Part of a small language model's weights: 2 heads of 64.
MLP neurons of a small language model. Each row is named by its layer, matrix (up: input weights; down: output weights) and neuron, and shows model dimensions 0-159. Each number is 128 + 24 x the weight over its row's rms, rounded and kept within 0 to 255. Numbers have three digits each.
After each neuron's rows, "fires on" lists the tokens most often at its 100 highest values on Wikipedia text that the model never trained on.

L2.up106:179119111133142134126128176144126111097099130125111130128119136150089169153104160166140117109160125132123122143132121099141125112157167156140152115154120121171099123166117122161146154138134120174095141136134102143109142085154134081133135121121149108120163133120116103159111096125072127154131079121111133148154077123114109111125194128147097134112097063149096160107151123093093119112165097132149140179090102119121143088128129093099133151117110118130100174156156126115128105138130141
L2.down106:139153137081146119151159131172140119075114139095116134102160123121102103159113146178116117144135125101095157193092107138177115092142143108123109104181113107119099163120139131098093159126152157149129144106107117101135134160152143147142159172132106095113105111122157092120056131154128134133094132135113126173147122152161100129073112151154133143119131112106102134147115112157093124142122169138105117147139109116088119126099133120124158175140133145093143126172124130126113134143114112
fires on: "r", " United", " ref", "yr"

L8.up272:171045119142132140158127086118145115130113124086100139096152156136119152069093101133154121170124122119081145116150127105139097158112119105111159094137115121148072168108100136125184123154104115112139116156119087117129135121125138138126135145098128097130149132152124115102127122093164144147138139142138145124182103120131168116137175113123114146135128120097160133117125139122130168160133104124123127094115122174126100129061134147136108163094114137129134160163119119161151113156121174
L8.down272:118130099148196161114125125153136128130120125132108138130159133125109141093078167133142108143145117074156116123099169092153139124138107171141125115131148116116116130117120159126121143151121110129115130149123138120134151112153108097106171097159086131119116111182114140082136120043139113149127173136136129138176132115137107107126130120127137119136062128163136132156135080131151110101142162158129137098157127130161122114118113117115089121137099131144137073097134201163131122145124090
fires on: " that", " and", " which", ",", " who", " "

L4.up67:134157106129119126131139160115142163127165159179162116120176122108141100148132094160051153086103083100131164134134128114153135113177103172158131160107137136118159142172154157181144124150166139108139137152122106129138109112091118097123075103135134129109143103093127106118101119158173125139135136114167149095130136129141114145117083140093132123161113112179150110133155132142164120125141149100126144112135079137146128117090128133132088123112110100136131141132133118139101164119100094
L4.down67:106135105120179146122134126131152150172129139097150122101122163108114167140088118142087159105148077128118156095113175092162103100177135120123138163139162125115119100130099106109135122134131105110115140138128170092167109166185127137138169156125111126125117135120096151153117139139113146112130118149150134159155139122145141111106135132142137164154108146108118126124071129110106111151114114073121128113112149073095085164130082165091158130143095089125132124138152104098118162123156114
fires on: ":", " part", "ak", ")", " place"

L6.up102:174112130138133152148183136077120154146083093109125071128121138130139084166148118122119126132158112121166118128120103098115109141129132101167108136127099113107155143143139151141150119136155136133123126115100119102152128127164137128114094147147159159120109106121067141154088144124149144100104127127121163143189138133093123124166109105145130121099123110124140124155114168149149154118102123130096135137175090146116115125131099128063134094170142136156159138143104075159138109068101141
L6.down102:131148143149138099089105138087137082161133110155132131117151146110162100147125119106106159098109126135138124119109174101121108150108136123143122141163143137123114149131119131107155139126143134097134160125166138156117152170123181142084107094135112136180113107131140144099123137086120155141169127133130156123088119197126101107122083153093131162131130132090134166136100124115161115097168157111113122148100168132126139130106125095086127169083127149132152078134123148085113070158112128
fires on: " (", "-", " |", " Sox", "/", " vs"

L5.up106:111161124099127156132090127104140133160160144107103092116137125142133143151142088135110145174115104088126114133094134101096101126087145181174159134165165165159087099124168131086139152121116168091125091128093119111116104117164144138147131165123142098129129135155121111126109109165136114142134068149110117098139102165116163155098137103073164139148134132134152096097113141099116127101169165122140148144141135138132113114133138138138143149114150103102155150137181093147123112103125120
L5.down106:092127148131122137129151136129138140107112157142152167146130141127108131116117129088148175152116141090158107103125084155118182132147108154141107161140096135129133094147154094141118103141137124169165137099151114131128088129205135115144138179137133117172086128118149137137149126127094113134101089112132126177124113185151064117107119107120143153151149111145156096114121156117133132122107110081101113122086117162101134133100159082107095120112108147150156081117156116125130123119139098
fires on: " is", " the", ":", " was", " are", " part"

L6.up299:171167121125063113098090117127047159105171120167127137117104151157118138138177117148140150131092110125132121127112138117118150164125144122115132145162127108148146164169118101125107128153128125081159137121167137106132157114136107151084141139114117089110135102160123109122100171169136126124088122135150153138135085133133100131102140138157118086066087097130192122135128111162140110156143146115118110165135154138125128170101129113137147167119118129157125127128100142103117104133121117
L6.down299:144118133121100150144146159107137134148161137152103139112117116156114115130141137103076126112083094170162123127125123114157121142151102091127130134126109173137084113153106133152157102143153137112083124172131120109154085148123131152151140113160122135129122128172138142113042152107161102094090130151126146104089133146083107095146119155130140175093126124137135113110144142157180130136139114090092149154150117117116103135146132132148188155105097156115122125142101140086102113106171126
fires on: "0", " made", "r", " make", "on"

L5.up248:115122121151130098115113127136153147106132095141139116089101170161115109134131137129122150097128123120152165123124142140138137112136094137119166103089131149101177149136145106169116162102130105130131081099071177114129100153129126125104081175159115114130167095110130157116186133109160132108113122112162161172103122146128125124143136105174121127114149147077127112176164159105108100141099140098090145105165097118163125168092152100144163140104100125146118112107103104144112144131128113
L5.down248:158110136155166159140118127101100111143159128101147104140151117113121107128086137181124123147139099155104112109130123159088113141114115103073144122121103124118125109098094096138159142136147118130197184136097142168131159105112100101120149157152160152139103141133142082084114121133082145127122098121108166148129121151103176150083142110163092149151109098138165125156140095132112153128089121168119116144132095154117149089140141163142113156139140122129118115127098098152094153149149136
fires on: "-", " of"

L10.up133:117120137139121120144168091087127123146137139125146110141153130120120108105120158158110138132127144141159196083139160097141099141138143151080154126136094107135146159140184121099152096109082118153137143095062131112113151149116139134190114106130091176128134117117150112130150126123110128128091107132146117135142100097120144073143138158109155145105147134142145124097089157150112111099127117121139100116135117131121113129127125128190104141085115162132184105136118129126149169174131178
L10.down133:146133081092107098135081172132163158166149091106146125124095159159119067155159126110127128140131119158132136150132148152143137142155111107096101138127152135136127072140139126155105135114113138151133149097125123134122085132132117124086144155120124175131152158161096103138108140149165137095138141126088138185150156108125105108113127098184138119126073091144154128144143103110158113087115109100156083154110148121142132105164101146122133148147146105136112111118112128115075105155125155
fires on: " to", " in", " "

L5.up158:190109105128115153134130126088136146112125143120134136119137106139142069135131090141147114128129124089118101093131143141154104101130116112127111149119118104134125179122141191163133095138158138131144122143123141150158075165147105125100183118122123192098116119141103145123098120116111165055129128146155154153156136149099154129118115109125096127130111119130176119135174153120129131080113090121088121144117101163128114155113104147132166104134148119133140172137113119120145138062098132
L5.down158:140109112171137121114120159109127080148096122097118110129104140121115147165068110109107130146163117089138124107123158113115105127138132135157135149134088174114138132081118151109095145110147123100130125131104099111143158149148089089124117152164112089134141131136132094097131131121107144087161175116113124114155149199118111082097127122137117153166146127113111182118136133131135109153134147109146143136152132188131112136151133143098134174143159133172171087082116132144166103121122101
fires on: " also", " have", ":", " has", " that", " :"

L6.up306:150161121114129148147106144125104136104152166173074140121146108154148148106136107117150159102146131105121119116144128122109126140082123171091118109136119149154131109170126098091135136137123152163096156130143148084114094077174094123119118131144108091115165120105102124102093131123147100170152096101131131154121134128158128170143046114152185145113137121145132155115141115117115099141158112067172134140113147151132124147113109129124131134116163110138156104126115154156161155154090125
L6.down306:100135134114145112136120119164095160148121106112170124140136097117165088106133152126119165155148143109134105126156110113167143139141085162123089127118169125165139127088176094099091100100091130146134141118124149100133134105153142162150151155144094109107137156117088118110150131109087117146130081117162150074075153105155120102127127116155149141124073126170168113123162122090127162137160101121090126164134131130133128116103129110176129125144177109140142082133102137142144134119130124
fires on: "'", ":", " was", "’", " is", "',"

L10.up212:115108126096127133125123147178200157142138154167125153130116131138103121151103117133144155057098122180113140109133111116143118154131155131116084127160148131145086130126135146166115138095119118132133123103112100125135120129132093144100114146122153134135112095081163166134164158130162113115116105115123135142130103137163119147136158077130135119065104104125148128118124097117095167108150095086152137116126152122160092176160131119095122131115078099168125131101155144175104152106131113
L10.down212:127128153134125166145078172149131107138124115144113169108102161121134110144121113119171161114149141112092157124100128139118135148145132091109129101121142104131178106119155139143121144095057153087097121080136163137131108078056172152092140118119098155142097125132120137102110147110099126074098115092160148124135096225133126109142184112111114093124101127131139141130104114145130144134135155145140138127144140125141135137127156143146159122160133141118137140123111141139140139112121120
fires on: " and", ",", "),"

L6.up24:135083169085127120130121101131106128134119121140120158119147129118115161145127122124145098100106145172090108091096169099159092086131158100107095113137128133110091121125113120163154107148120129125117098139146151137134126130161075115125150123073121149132138123103170101116129092136141119086132185050120120137113112129110155098145173107129183140149140129146141135122092108070114148137094138142130119151129120134145131119139171123149146133110185110155132122125129108193129108136120158
L6.down24:130081164132119086163134118164114145142094125127120112103109131119121093113145120128122107138102184126090128135128162136143165087129144131152120135148139117125129114171159129108094134123078160132144126121094147170114129112102165087150143102098143156140112139115136102090159120126098122117151136149141124136131136103127069143141130128125158126150124171142177156103143179092095072133139132108131096115117133134146171121167095122144143083096139083086146136150163135117181094151140115
fires on: " |", " of", " Stadium", "op", ",", "ob"

L4.up59:153186116109166082125064150118135157155115104124169187112155120123053147147185116117134114112097134176081108125135127115115131150131096143127113124122128143132140139133194126119115114133149156159121077184129140125114118135142122142098135120097126128130107088151140092113091146143115166108154141132153130126117118141131127145113146120117127165157083147097089123103152141107151103157100110120128160157160143128163107118116158101159149134090090128113115130129142133139130140117124096
L4.down59:127118113133114150070111182122131151152166167134122092140121147092131122127099125102125126147171120141115098082147116121103096148113110107116133146110125142112125087103091159154108083137167109137195136130113149165095135132159115165082101138130150167117149126135101163129115106141081155106168127125148110142131152134144096093167124137167116141155141150128135153144159119161115128136118111157148086123090149139084096137154154095135095147146130091105120147108136095089153152129123116
fires on: " of", " for", " v"

L10.up211:123118136127164163124087091168123114130114145099070117122122137108151188099130137162155135093124137160131115143126172097177140143095091126130088119173181130100123139134119128120141120124081155145130086068144094147103113138143097133147129164158116137098130138134140144097096153147115114086107115142145136075131143121156122135130127116108111118140077139148123103148135150122149154134126129120136079166123116116129105132142154164107112206123141153121107095146157132139139144103153126
L10.down211:158106136107126147122115134129130132137078109153133145109131122096103141142154137131138154133142098111122168159114148149118191193142111105133117097121138119118140154120171122119098149134134123114116157105115135093127101081110157070136164112136096185112150129126094144150130081105059155161129135090131119142158121108104117174121122127147095069126086155117119116154148139137115130114106141105135128118131131118163132182166130120129134171126146127160164121123116116134143138126110058
fires on: ",", ")", " and", " is", " was", " Japanese"

L4.up44:090142138071123125141117139090146140187132136117144144113093166170075112118140066133119083120139152096134104100121113151120118162118138118106082089122094127135138092113151130170131127160108098095113154105186108127146127139138159122075145137127129155127104077103151135178126147162128149116123106128143150164115150115118124118133151114099129111119152118133121154104143105167120136161165106128145127131115124180115132138142135138165137161159114130138071161154116121148121088146114152
L4.down44:145138145091175161130154129115122113138152127109102131144142090115155088121087128154132159142107130119084111161150092122121120121162120141114127110128115108139132116122158128110140126120167139137078104150137116084080155108205167115120144127085115156128141102110129149105146131140139120096116117174091137134084138100137118096135119120142127128116147112175106121176131145135150092095109139151173135116092126120115173143086189099127150071131096130110135118154163121144122171138137153
fires on: ".", ";", ",", " which", ":", " he"

L5.up236:158084176142121120132128070118099124156136123136103142115099105124114119147103082168121150114103145138135120163128142101118114110159145124103114128149132130161113125156129177140148150099127123149103132130128143101121141112097127161160119057115106122122118129113188097146194178127111104143108103141112100142132132136138125113161105132138161120130114097125137121120137108176150137127085071171121161142116105149131193182140091103175137123147131131139112128119119135173132117118164121
L5.down236:166126147103140092132107104076140157123157118102110132152149112118145157141132155109107116126108128129128123142092170123110122138109104099122102106127124140117128105187113127089125169144093109171107148147148156142141135171135142142101130148114121097097119133138100117117128111132169128112153103128152106154116180148121109152143083106198142101145136140103136113128129134113147100122143107039140169096143165096109134104131129131129112142106153173096175158111133106099132160176128142
fires on: " of", "out", "-", "on", " in"

L5.up173:131093109129098166115093126087103113078173131130173147128113106134144111101171124113136169220103134118138162106136125118100131138134106116146125150136104120155148134126171137118088144125115101161148140103120115180069163169131125129105130136102096121104145142123147144112140147119108146118105102124145156132112111148150123098152144139113125113131152067149189087125134126134118093146147125156095146095139128123102096152137163115147115144096097092087166123138124127138136145121146109
L5.down173:120118130110107123141125139134120134163143120128132128110113104122147077147163092139103126107158126175101116146092127104119141101134096119119091094080144130111103099117097152135141122104132119102141130148068148077142130141134160138117103092129121143140084185143124149136096151128142100153133099109148085152168119222159096168129153123114145142137108119142143172166130128137142124107089111162138171121119158133128158114114143162118121107116125137157166179160099103144128124100124133
fires on: " all", " the", " with", "nd", " to", "ate"

L2.up192:123094108114189115152102144154116129163121130112158130110123104168105138084130141158149133135137162099126127109104122110124111135126122125098150138134117127134144088113136139139136055105136126136113125117102117079153102143128161111128099099136120098143146078128168096167148113122120110088117111106132181151110133147130119139102153175115154118087169097145091144134111111150156136139147130093155166132122121174109161127089158142134131106139123173117077158165148100155144149095095167
L2.down192:123178148130134087147142106152149141128118166145139112149122117077129154094113127159140145169108158077107173131117136156130112122154110128119118116144105135156129133114125166127123146108150105114149129123145165126095100140139135109119063113149106117162177112143135147137131116127118099142146122182112141131069111108127077122131137148132061149120122102148118130137136135142163108095125153151129119138061126155110122100086142113124094090112119124108097185133153182131150095164139126
fires on: "."

L2.up153:153110109121134110124149119103139147134177131149099128172119195122098087125120101167100112123166126129119123103114131119185141136150136113089109152103141096116119151108103153127129123172159131113116149160102115130131109144090149130137111105157126126127099111106143114124095141130178124160150144159156080072151121120101147102157124155143146122118158151126107141079101130152127149161096107144165137164140130149155084131100098110140105127140108140091187114089082126142131155097145154
L2.down153:128145166118124139140064114130154201106150115127118165152090139154123153135110136166139132120111114131103186118103119164126121127126102137160138089142138115100164125120136147142112117141135138092139140113147119146147103161087138133093149137125118121122127097117140150074131115134076144126135129097093113122149119176133083157132159143096119174162128120075183091139141120111067108114134128123153146128110125105089127144127125103146163135080074125135152099120144145141127135168111128
fires on: " by", " while", ";", " during", " before", " but"

L5.up123:099121097120108164115133098094112131156150122096132082141120142134174153126110095143103153138116179110115148115130174158151121111105160116135111106157162162115118073109147139134160132120130146114117116136156110160110122114116116144121099143099130113143138114138080122143131150117112181107124082145177169086135115184126123140138125089065132113148110137107153133122117156115159141099129155111117116137133148123130110137136110123102123184124109122147157133050182110126111155084129115
L5.down123:165102175130088132121122123118129128121118146159102152161121125171132105103176159108128160112139138152076134128119098108083153162148106145142169153117076100148167125147131141106164128116122118158107091126138136096115117136130153125122171115120115139123169165144111162087124134135143147137114077113166112150103117182142132135124120130145086124126125190100134138152128122126125120171129116065106177093143140099148130145124104119111091138122097119094124120113080135085134144126095117
fires on: " by", " San", " are", ":", " include", " against"

L10.up270:127143133085133140108159127129137112156130101135128092081129137110099082124130156141158102133171105115130134084103150119170134098095104130107163127112157129118124170123130124105175132128145174138134113096128162123087131089133104130137123113169158116128135152104133129121120110108114103139163097116150120109149158149125123118151078126121158127164152078105161155138131121112158167136118180135083093148156120112153160158118156070125123175127154117157094147125091111141117130129073092
L10.down270:125119097063131127155107124119157088106155122075099126123115133142158115108160165080118179165119157173089116114156116151121108108155132066113155119094145151115143127144140140127121124129157110132150134155120139105157149160113133145095090171148142178091095149130119120118137120149138118111139106106125126134124162128147124114157123109127086111133179118085138135122113136100162160150112108148112106163129100145110162091109119157199113119146126138098102083135100148144143124145122137
fires on: " and", " &", " se"

L2.up89:153116103085145130177177125145130118145140141153134110148115122123098135115123161152103160120159126112160131141127129118124122123081124114118124141127154101140125134124186124146167132119122149108114086137123116118115137154138122125185121125185158153086140111157094126113103139108190105124087084104107181134112128154142131102149129143101165150099122064114092127128154145152110140105107152096052117138114150133129143113121137096132102121128156153096150111100105131143103087159163111
L2.down89:135157136132162131177132152121166132101100128119145109087087129043118116137117104098120129149141091113141109123155149075143093111124112123141133132136135126122157170139078128152170140126104116129100128159107172140126135152087123184121100109110130147150113109179097148159091168103152097121118141118136107182148113138152154110124078160137155169113103083127134130125126125154148114104109161086133155100123134094136141145121136150136108141140132138104141099139098160151113098123142135
fires on: " season", " country", " year", " ac", " week", " touchdown"

L11.up126:140104126118097142114068112154153115139135117131148103110089111139132138144112160197156152122158094084132101100130135144129175165165121159116126127125135151109170116130136110103155145102053128173122121120128091107147112155146135134134124133116165106123129143082142136123154110128092139092144090136175108125171114106163128137132132124151123107156119130147110125129106181146128124148125137160113089143114099122156091095093132150138132145122128165170092123118107160160118149132067144
L11.down126:094124138149164094133121160121134089178106104125136149125086148127084133127104128144120158138159151156116114087124134192125117132152109168104123121129123122134086132141114100132123097123099125117133144114129102120129139096165097130155096158132121135139140126107142162164143136129170118078144154144128101127150141111131132158127113136109099119139138112085096162156158124166184112087120158116144124113097152124088162104086178090111138099120131096137113152075132131157159128187095146
fires on: " t", ".", " He", " he", "-he", " qu"

L2.up301:099118138130147073078127091102136134105154139107131080098118078150110163128132118138145115129128156163112101136178147133116154146121084105156116086151082147135111131130138118140139179112152144141176146164123147123138140147097139174107148132116146176110100138132133085110085159123118096150098137113161129118132145116086119147107082111113136152119118133078109140143120144113134107149137124116134138108112094097141148109103078088142131127112072130091158121129153145090150112112094140
L2.down301:141129116133154174132067139108125103131095115115107132076116157138130154121137139140093166095136125133146119110126109137128132114115138159147109143122140126160182107133138092101118092099136119119050124110142129132134127107182126116101126144124112125165098116175104148090105132140115156137117143111139101142121118245131091122120133142121153145142118136111145115129120126130131114129117134124110125135124145138159104134164160119105106150152176131203144101112084132117120107158153106
fires on: "|", " |", "-", ","

L6.up245:169133072137160123114101092129145107160145100119116092106093128128160131163113112084121163097122140127087120121119154124120133080146140182120132113154134169124165122155120135113119189144138161087138176137089115132114160118102140118097135139136085095111107100125166141120111119113132129155121148130181129175104151142139124137087145112188104132103124148124141166080118110146115102087106126140111106122137104152140178126141130115130157143132132151141113142092106088165126130125149117
L6.down245:157136167133125111153099114098156143134142164144126132127143118146138164141106148138125129139152113111170111088123151122112133148122176102149125152113103101119112097131119088163159140121113129110143130144071144147128140082115088097139157117129157113170189131155115139133121169132157113132141154101074128123109122085108166147124150147084141181110115112208080107124144137176130123116103137111094142105100122104098106094111099111101156135119115092133131138151131151109102114159142130
fires on: " of", ":", "ub", " part", "ro", " own"

L6.up37:121141138075124143116126104146125109099136143128149114137090136130112175132154104105128123081118129158120125139121129105126144127208144146044119154122143134176146085123108118145088100111124150148141111131136117074110107168117117117139128103123119085126164096114157117153126140103157149129160161133106150117134128141155150106100128065118134114159124078129141140142154107142097148159143101160140140115159129143139136135142121118190098120129142098100077133116138167103134145169150131
L6.down37:138136100153108160131170120129140117136130125125131113125110105156131076117136106122160108126144091118118156118144154136097136122131153115148127152143097134132094115121111159105219134100094149133122124080117163172152146159162157143108147134138152171112087119110126125095143169113115151123150152138146111134130128200130095136086118128088112116112136157142134125103152133106090104112123157102119125143147167164097158099098114136153103167127105144087148110095126113117166105078121096
fires on: " |", ",", " The"

L8.up198:140116147134135123110078104118110122111155117120171131149099112128128147121145150162113187106141164138123101136142096128087092134121156136125142139131140140121125116188122104107162130155110133137146115092157101115102174088129138151094107190093130119096134100128117130164165127100112120087115163123154119072104128115119145127126113145136146135088122118132126134158110139139148098124152163164093156160128124135115131125107109122155167068143100121115218125138124098146122098108154154
L8.down198:122123149087100163140148130076105167135118074129103099148148135091145147089133103121104111138095148161145154160146114134123133099132118115149118101082173124112142153115101140147106136100147111114141126150099140094176113172080138118097150086101166155152129122136095094106148158156173139113122097196103124141128144142118084145143101135103131133148145137124150122105101149115135148154135133127141111151180127102132143124148116152138087138099170132164114098156108146100143100134116147
fires on: "th", "om", "st", "ur", "p", "ar"

L8.up151:145129102144124133109146110154134098135112109083097120094180156139117105149132130165137138151194130118130102135140114127119136170166092114115111165114121146111162147097122147107107144163104125148115074133084150125123113123139094101113135126163109109127107175130103085129124103177130118101137113112160130106184126110109115165136141058170117164167097163114143095108124106127123137154143111129121130136108120137136155132142133137155161119141105136157130118094073083153176151134124122
L8.down151:143130121115119134151136126114143098126157106133113108130143171128104112075107101130146096132115147173150123170080121149144106132167106114094098139082166141119106152132142124070129128062144112156145087126103196126074100155143111091127154142129135105123123132132111115120110131118117160114156149116147145114141148123134119140150099088137094128080164142105179130131141146103120162150088131102167094118135112123128152116153157156154147114142192129140112144121128110110144104155136161
fires on: " and", " to", " &"

L10.up96:084129105111122142135136074144170151140124145091093095137096110077090102139146133147136148069095162111118121135105142131100148159100144139089133135122173122113144113145144117090150100125102163127112132096142133123080130135140117112098128122123138178158151181118119122163104145162151139131172115123143150092130118129126121138180086098145143108112141109096191165125120118155106125131140137128151113086102112120158125089141154123171156173137141154118118121105122108111113119151161148
L10.down96:122108126137146060095123122116127132191113182094154138150163163113136121134149116128100132137107129156139123100101115159168094089139107104119114177118114147132109113120123133122139104123168126142137099130080182141151145119171134082162128136142122124069130124136168136143119151117116137106095150096173114131130099134119122181152120144146104121132175164138145082089083100121108143157091109123123124113151148167109146089107143116128139118072141135128116132121117123162144116148142140
fires on: " and", " S", " de", " &", " D", " M"

L5.up223:137181149102118158096133133170113082106147124157146106108115169110125159101141100139098157138164124109131149141122127120103090097136120096098152109139150146102152099073159151120147132144135084142139083140138106120133168110101139130176107136121117137099122135104164126128142110135164130150045097166151138140106122112118093107118144122124138138140140132143124118144119166131156109165177137130114106148128130118155094099104129103199129097112100110175150163127100124145123120123166122
L5.down223:133153139134100136130141135111120152090122110130144144118121138115177145116116121116166151127102111131125108140117074135097157128125092145156116103166127103119117157084145095108165177106148112123124108127113138089172170159144154167043150150129160145113131167111130147166148140147117154134149141108147105101119135138117106123084130142181118137135138154103092139157116127146128101164126106127148128135103112137159120098098155155073121116105181119146108100100105149097128152103095090
fires on: "th", " ", "m", "st", " July"

L11.up105:132101093095121123104158097117132168108112160170126143145139110146119095112138134140111132131089109145109157155054146099102117123152116129165123139126149149106131117156158170150117103100132137106143129135096106137165119180123150107157116110121098135168143173128133111114124123136104099136066119137135115097075126159174106143131110116113140117110111114112119135106142103133153126154099180094088125156151097161137126099122129143202138125130079117148142071120135123142150139130135160
L11.down105:133121131125099130088088121104099172122135114107120127128114141179095117083090123144134122113154136173134082082155131138119141123099111125103133069113127138185136088140102113158144126068101108171098137158110137116129052174120163136110143125131120128126138116150133142139106118137143132148105103134167116100143117170114136120135117144176167079158119135152149130102122129113130104139142112143148111124133130138140118176170113094157094141165136150138187135144145152100128124132142132
fires on: "In", " in", " In", " first", " his"

L5.up217:091138115134101091143139108145143102160132101098121137121121154132129139085123144086131110136194115125181104145181150108136128109130117117133124098157131100114133083149119139143125087127156067122142109152120108108137149200114161161157125101146126120127104133086132120108162109118137121121163135149143132151098152130135106153138124121128139120056119080118162119155059121181139098123114151107153130150106132108099139128097155115164146145151122156124081127166133129125133125122142118
L5.down217:101139139097125133124109123110129128111144115116160146117109137132076128127111124126169127129118184149103172136142114107129134119142106151120113115146118138163170127140106112135142166162172095144155109131121133103111086180119150168088092106145124100145139126113104176072134127158169100130152095116131121107149099106136118166121184133118118148145092147180119133159129148112114088122133168140145129117134115116141201120101128162111112115105133135114092134107093137183111098095108092
fires on: " of", ".", " latter"

L4.up287:127087098125089144101129142107129129106115122169144155138144157090163166125126161137091183134153119121150092129117132115092110183154104157116162127089106117118107122124128137162133144140131132152112126166146093106138161108162088106155101122113097129130129158142119171106090132173178126131101140134132111115155127118148154135115132132159115150161107126094107140130135102165172156172172157118134127175139172126123080127165117108126065124117149131133132100121112110109102095140106146
L4.down287:092129143144125128119103127101126151181134134143151155139152103109102126131134157129092121077138124121093178141147129098131117178112140136173123095148108144104097130100104126122135112137109103105109180129122124174121111119163127136090130135154088133123140128096092127121098149127153118097175085119173132154114161130127129154116121152125121175147085168086146151189154114137114158120150134087109117083142134117077136130148107096141114171147116107157115091126145135114131133167098154
fires on: ":", ")", " gave", " bring", "):", " he"

L5.up4:138153091121163158133129125155093133139125170135133111120132132167143158083116182097089182124133120117115157107122128102106117095139113104121128095135153185093122110125146115141105132145090130171122119112155167135144120115076135111132169106189088126114131147102108117091121190118148145097137161145100119109114140149151130122116137132110140108153107126175152134081141087113151128133155098133115118140148098140149134117157133119113137167110089142129155128150118080071152147112103132
L5.down4:108094128148157115116070138115137175115082110147108124149116136123109109141143089099151116107108148187136123161135083111112143149164132128161174121179159161158125113074128111154132138120131144104141098128105117128090103118127167145108111142101124199148145134150146119122146111112136142154139145114109065143118106168163132115133126119113130096175109125101172146116146124140121131118133140097136099089134129119104141095113130165147139126150118091119148125154111158087093119141171091
fires on: " any", " to", " would", " the", " had"

L2.up188:148120130112152137141142100127168153156126116153118085142161110153087174122166130113114119109107076098172118101105094103124152099154144148110144140149076122131119119142098139077133048161143114110142120146097129107153144159157108122148118119101132143093113101117087111144097124132129111126108155138170132119156163110084107137140151154114117149160158149180129096105131132172117137116139122171106111123108113146129130131161099121134162146122140131133122130152138088099147180127175150
L2.down188:158126134093158124125071109110130146076126131163122137123148137115101114157092166159143184138115154143129161104110081189123119138114128141151143121103190127125101106147141114165110143098085101097135095143108155149147111130142155160153141124140107130156073123125131159113183136153126156128087154122110065106118127173131116116120131115119144166131108139100103122113152136148161122149119147101152127091135104128123150131120107138128079154149145133140153131081108104090134119111109112
fires on: " •", " District", "|", "%", " votes", " |"

L5.up53:146172113120117176143107097114085142130116141101103140097128148130134113097098132124104101083135160155114115118120175094096084129147126183117118097115128114153130118151122064104131140167120103177090110127107150088115138099148158148085130152134132118109084131151145120120096124160135148104124150108092076092135131139124143103127135141130157128131107103129154140120127123126101098166148154130150152144099178084128132169117163111124099137139156131140144172163126143107162105154108163
L5.down53:100153123149119098151120127194117144131089119115115142113107085124123134076144147118147116123157102150133127112155082167111111079129093148129104089122142121146132170124165089112111150152158148152111145106152150167119136146144119143132146161099112133114149161113154145090101104150118113129092109141115086146092133076155107144132134108108120128096152118134091131155164128151118128190083129135135118142169068162110142108113145108148122139138163158147123138105156146158100115146087133
fires on: ":", " is", " of", " on", "-"

L4.up50:127134130117134143145153146097086114192092105131141109105107151141116097139180113130146083140153107125117102115143117106127115117148127126075117108131156142105126150113146138111144104080152113160110118120133139087132088121160135131144135111130154154091149096115120140078110166118163135106105126100150160141162100159109111090147128078132140137153138138132176129162141138154106145109119133111112125123164104157142160118143150101114114078191183118159110095113133092120129162080112123
L4.down50:147128136135099140136134165113110096145073088133120105118125149128114114156149119146089158132134118121141149168128155105130156139098121141141124109144154138118141134119152108118092132109091143112107143121140146085092140099104132150106138139142138176158154112101088165096128151129117145139114125123106147146148118233104106149125168149148144150139118106076126163167124113168127121106147164118099080147139127152139150105185132117088125120132127116163107103100110088081122085137127133
fires on: " |", " (", "-", " of", ":", " also"

L5.up314:161149130119091132115116202137155098123077134132102152158078144172103123100158127116160136118115140175117105112132142132108123092162146141130150139141138131152114106143144175154131125126107167147126124098127126103075095144124133106175140091126119099116097133113113125078145140150113116165099122137143132140187113181149131143150087111133133109147152115147118106084180119171101149114099095119160103119119153147118146131138095157117099125169082140124121122123121104129115133158138111
L5.down314:101102115123127134113154075176127112114109083106111079046144098166117092125100120131109119137125150107118122127122115126146136136129147147148110138167125138143130119128131154108099185118152120136135113147152154096143095155107130147142158100129128096131139126145168160196116132142124100161143127123162116125166158141136122119127127113113141084102077119082133135125131165123140105157122193157115132164153144140114108110123134095193114120099136113169140115141120120148147138111092093
fires on: " the", "ical", " of", "ary", "i", "y"